From a checkpoint of a small transformer trained on Wikipedia.
Architecture: LayerNorm before each block, no position embeddings, biases, ALiBi, capped logits.
MLP neurons of a small language model. Each row is named by its layer, matrix (up: input weights) and neuron, and shows model dimensions 16-207. Each number is 128 + 32 x the weight over its row's rms, rounded and kept within 0 to 255. Numbers have three digits each.
After each neuron's rows, "fires on" lists the tokens most often at its 100 highest values on Wikipedia text that the model never trained on.

L4.up478:064097107105189153144102117074148148129131136095108085068119160128123096106157107176171175171096162155144139190106101134115123126106121153116133146197129148147088132149081160101142187039147127168116099141124156141122108065155100131111127080170165105103098043117069099108126121106122119133154137176186143108104110127140073125078212106125099131159124127132146102100134161135177103109089180153138116078108129138094075071199127079195149122149073119095103157156154152103128203100171163135183198122102175101123149124099154174190131189106098173170163163131119118137093095131159140174
fires on: " about", " of", " than", " over", "$"

L6.up1107:120138137105083183143110144148165109133186079175137151093071054140131113191106190138073141112162143131133148119100116064121145081128163113088122199126097130164104150109099109162188155166137121128147156125134140147160128104131080184128162133118108137152137101131138166142133139131088136178146186123160146145121080085107097105100156125090149107112116079167134144144147158128132110133144154119087140114129120139112115201143166115189125145114142161143099101109132130172068105093084199122183172100160077100150132099109058064102118144144141080149157114174175071130124096096153126157
fires on: ",", ":", " is"

L7.up929:141119133148132193125102121137117152146102126087177188089176085114153133089143137137074173137123149144100100160114126187126096130097129127164148155199120158116141142120100125136100156136152083149148109142137142080113134181105093116129093060096134133128115085083154113113098086142170143135164057162123114149186141130132155071081143101116151155114137110172069080129142139099137110125145093177081114173160146122115154118150141176202169103152068096179098163146056106176121098102185155175128132068177146182179147129138151159174112099119090153122103190139108151139137166070137218185
fires on: " S", "|", " |", "8", "S"

L7.up204:151070113151182158226113116110209106153115154119134136180130093119123127135105151147089160098094090184118186168124115173114099123147113177086104125157166161111128137176119154130128157153127067090179171145156157073147111180155138126100119140164144160163067097125107154111149164120073108181136109105130121091106140078165102136110130155139163104172121193109063130080089146110135103100086154155109116142168140108140062104172110150190141096170148096146147169152057144111145134117093133146166142140119143096137133130141156107139109091111098100146149167113143079099101115092132142187
fires on: " of", " |"

L7.up144:134146148142121118078078098141073134089115103068185118149200079135120104122132140170098063081157155102135116157144090111107165198159159139171199151180155182156134150123084178127137194167146115112147109181077120149106122133099122120135200181136112144183119137175159133136083165095089127059157159124113113120100105128152147197144078146120182199176211124149177123096150111130148076140147132198093128091095118115114151111111137116166132128178214134144160142153132071189160091147099131132093133141125197187166129116139080113136073170111104151105163115187149085141091129153101138088
fires on: " On", " and", "On", " was", " from", ","

L6.up1004:135091106125141127117133138130131147145188097124093144120128070194151117129116097220137118107064121079170155144095116129101176098116171113130158119097070079154136193146143127133177112200183161138127169166119171174157126154095112133098131120136091126152139103084133114121133087158110124144139122121120112119098115148089119179101173132100148125071053107135115166117141118133118137103110166183107113157124076135110180174100120175157125190117111127120105163139095174168071145097165124177158122142148115111111103062077083071040101105110112131138139161109155144135108102129109126119
fires on: ",", " the", " a"

L4.up1276:138106098176126070120172122103156070135102145124162146134137069104141052086101174213155169107107125108149101132054074101152125182155160089082182166111139115151100099117118130150173123084150106071140177109126131161119114184140057153181180097162159113154129164107155154070132114132136193149144112154112125154082118117111147136133134144096182137153162143163124132110174149164112092111158130165113098148098190153136115129137109100178106055104110155146097145201115174139096201074122140047059157126150155169111119106188097130156031149122156130115124119132131133127116140144143121093
fires on: ",", " and", " |", "20", " from", " with"

L4.up718:139128117157168111121119118146120099101192113074150091148125101097188081187088192214101086094147166119158167094155099135109170163172115135064156086132177143135152115104125172125157180170173134132092163135171189073156076176178133128206156127162115124140105102158079172116063126123068178137133098106042143159084101130093120122093118125147158072138110091125124069157186114180111121112132105112119109125113122125113114156175138169086122103101170173137134135114151069118209175134130132117129128122162106076178190146152102118162128082153143177147123140137122124093113138160124118166
fires on: ",", " with", " by", " where"

L4.up335:159150048136143107108170079121162091139210077060132100132121076164086126127150120101119151084163144079152176110099078090149130122149128077140149152224135110138146039118150150156119124153154107132170119094131119137152107127179120179085124132170155129143176119072146080122097162185148153072133116174147200118140141082116116151131165142156119160148149125145110140097141169117174104153155110142124136123116114176113143140090139092148098096101101202141120043111065183134125140144163174109105154146135150101162125096123132125151128137175175161049195120104118199125171168118189109111
fires on: " and", ",", " or", " other", " by"

L7.up1357:102130092106173111103104150126192145159102155092085113153113152148135103106148108169088063089104116105108153096101149163167086171142083163106118108102150163169126163154145136101158081218126066088122094163111143127145107137180169105076170154193145104125155176130086172173128121161101104155139099128124067118135114132116115176141170111110175113173163118141128128092154112093128137153121067143125118105173121103106187121114190184174067120081148146150090194116083147183100166111069153138087155146113149112102157175132114129128064120125161135089118088132121104174128101162139084155
fires on: " A", " of", " B", "S", "T", " U"

L5.up95:115088112168180113172087145132169109111134144083139182151125105106100171110099155129117175143168134183148127160119160110121143104119159196114151128129164125114195128122129137088106187150115121167138113094139132071177141121176087137142133135196135110173162166097092100209096060140167095122108116137122072172105178074102140125091128164121163140209089193136071125139136136134151101170132105113122175117137108120124098117131099075136136122141110088141145085109130077140128088076173126104065135114084090098091152141125101107212099125118112149124140104131140093123121152106125098122
fires on: " and", " or", ",", "-B", " of"

L4.up1158:103107065106140107122099137128187139168140122166139177057131094168123133156149140116134108148091143106091117099176152123150103137180119158127164122121147106139139123128126112116173132165172070103134146163114204116154105099077121113145118109068144101115101150163066160117184118165152127172150107113108100154150175098155089150115111095125168181166132058172196113125132153095146071141084112122153124124109118122063142134119151081122109093141122105148031099216144128108083138144114139153124118173108082158179085107150089096109135198133108078119135194178171054186090043125085150153
fires on: "\"", ",", "\","

L4.up687:131105111162119107098134122131131138104153145164164100184116174157212037121098147126169159128081113231075188149136152115142113150103121114126107124085152078151108054165135148183134170113108144071134113131111135130103120150158094169130169112109143142149091117167119167196134153157138142128101124094107139118171151175177114098148141129142159120150139167127133155155099081106136044137072116112122158120201078151136135080119096087152104158162142131120099195116108120101146135120145189081147132185110105141136135169105126128097083131155116124129153127134105068055145182140170117142
fires on: " |", "j", " o"